Weights of a small GPT-style language model, trained from scratch on English Wikipedia: RMSNorm before each block, 430M tokens.
MLP neurons of a small language model. Each row is named by its layer, matrix (down: output weights) and neuron, and shows model dimensions 96-223. Each number is 500 + 50 x the weight over its row's rms, rounded and kept within 0 to 999. Numbers have three digits each. A neuron's up and down rows have the sign that makes its largest values positive.
Before each neuron's rows, "raises" lists the tokens whose logits its output raises most directly, leaving later layers aside.

raises: "ist", "ist ", "ale", "ale ", "alist"
L11.down442:512501595569497566472559396431516611432425500488471502485542477544506401475512549510582434479605486426506489462594488461580549476512536471448509582470509576467388453577513580497467515487515528487527564566544584409525446492545443515487581472446538514499528432487570522553507504431588519534475498488507615517512529525499510413460458466512539630508488527501491446546479484557532507481514

raises: "ous", "ously ", "ous ", "ities ", "ity"
L11.down52:489531511464527470490535485468566378520488463550436498503521498440438540490442544415435490470441497513438514525383480531495419597531491459422501429536448504517449520458512560490563418485551514461560475476548538397528465513482465497551429476500555453458448472592470607495449539506492585442596576442456490507557475476443577366558485466565527528577527534558522539473423451563480455499485

raises: "als", "al", "ally ", "als ", "ally"
L10.down313:475415520566502465472495505510368510539434444408497505466524506503481469551417541524590487557529458487480522487490490505491473535533557528473675510543568500419407581498510557510507520524491539472488455521496565450474425531551484594543531474577473522481506423470553593481466595506572516525520548616481468453555405408491471455537530495578545488564514608471568480597559456590491413453482

raises: "'", "’", "' ", "', ", "os "
L11.down480:497497472495493518533489566478497588486476517497456532557459521495518608484455443583533556501516532567530514512418478535507464515484621453487631529513513478535507557592515509469468504495496476437488470535509518471442527566427443506492528524553467443515542608606386521532554479483519499519477446484483410512523558529508490505504440518651532529459489384478501618407387516502517533560548

raises: "other ", "of ", "those ", "other", "k"
L8.down523:490467465538411624535512519429459558540542450423428542491523487562496480537484584598545524484542410456601472598510538505621567556531543424574449465558455569510593424447515483526530466477554501510528527460522505611517557458508451468514467451511526480485491498558483490413563448551555468523542572498459487447512546623610494447447503538508512546480570468444534536460506470497420499509428

raises: "least ", "largest ", "most ", "best ", "Most "
L11.down334:555457520466602469533530527566523493487476471469464594521514570610473511494541579502465425499588531455418521444601478462553469527533465489532489460508545484490434599528522434561426414591528593518472584488480597590506513454417534546523441673467571536483502484556592689432490584509458420423499526496496508456435476440480474505485474474518473528514433458572485507480538444490466529519513

raises: "himself ", "him ", "he ", "his ", "she "
L4.down473:465514440594545482416516561510574463519501446517484442525446382516484556504430423436453537525455544488490382464578550467451528512466474514441532554504623477556596500527486485517546430481573559594475411589480512517496497469398522563433511506456514513502546375484449471508489501537578551561455484554451589536467522459466536530489485464519535492498486479461487548546530527454483513574475

raises: "It ", "There ", "These ", "They ", "She "
L8.down82:511496487503517537409547431477473551458516421447565536487534509465492476531455476478493445481533449460488455512461442537490538480505578496592431477423474562515476540486528460472526533445556518456517434480439510363575478508534487476489500439569516379452582540523481678512490483553511543482536526537421410470486469577531575493555538495369432469470500434562533466509527525489489435505465

raises: "and ", "but ", "his ", "their ", "it "
L11.down363:560466455583462517428519566494517443561448557444543584490502454488559515514497460493497523535427442503442450568555574482512495457503561558402550517547420483493541608527485567498532467447493511497544465571527597499554443533540448413463563475561430450433505513582544754451570511496524526526486588550561586476482510506495504490470495481513491505495540472438547458479571466515555642523551

raises: "he ", "she ", "they ", "year", "there "
L3.down273:503460508565561455559594431497445538530466546542539507575424517442489553497487529516546512555604473467467487526523646491444542495555518500477530500470519585451554501530432562503467511436513517540488532557533529453571441517488527443542482482542448466388589554490517439509545496455479496541494470510508513494497677539536498529461520559456519442565439358585490507476500481514447516421572

raises: "on ", "on", "upon ", "ona ", "ons"
L12.down567:498529626456442449537563406492459522450514510433494523484501448568498542493517459483480583462520390543459444549447465498484495548528440425526443425415511516534490421524490589563629439504520527545529501466512511452444536487579520570522513555611470500517493510536465621505508516514518547510523448487499438515395486454445440450459455500547622489564510549508498451529561455452498514564431

raises: "same ", "most ", "year", "following ", "best "
L11.down482:568530431449504468554466494504511534437493503539526567467549488474529537478447500539553501558506392443440450471530459467461538476539501528536503487515436488571386400400493383392527525476496526488533473446463480503523571537467420502504496451580471506440477551482569788533479550566464434550469560588444506484496527513543418545514449529491448563485487457493522506570515551496454502473457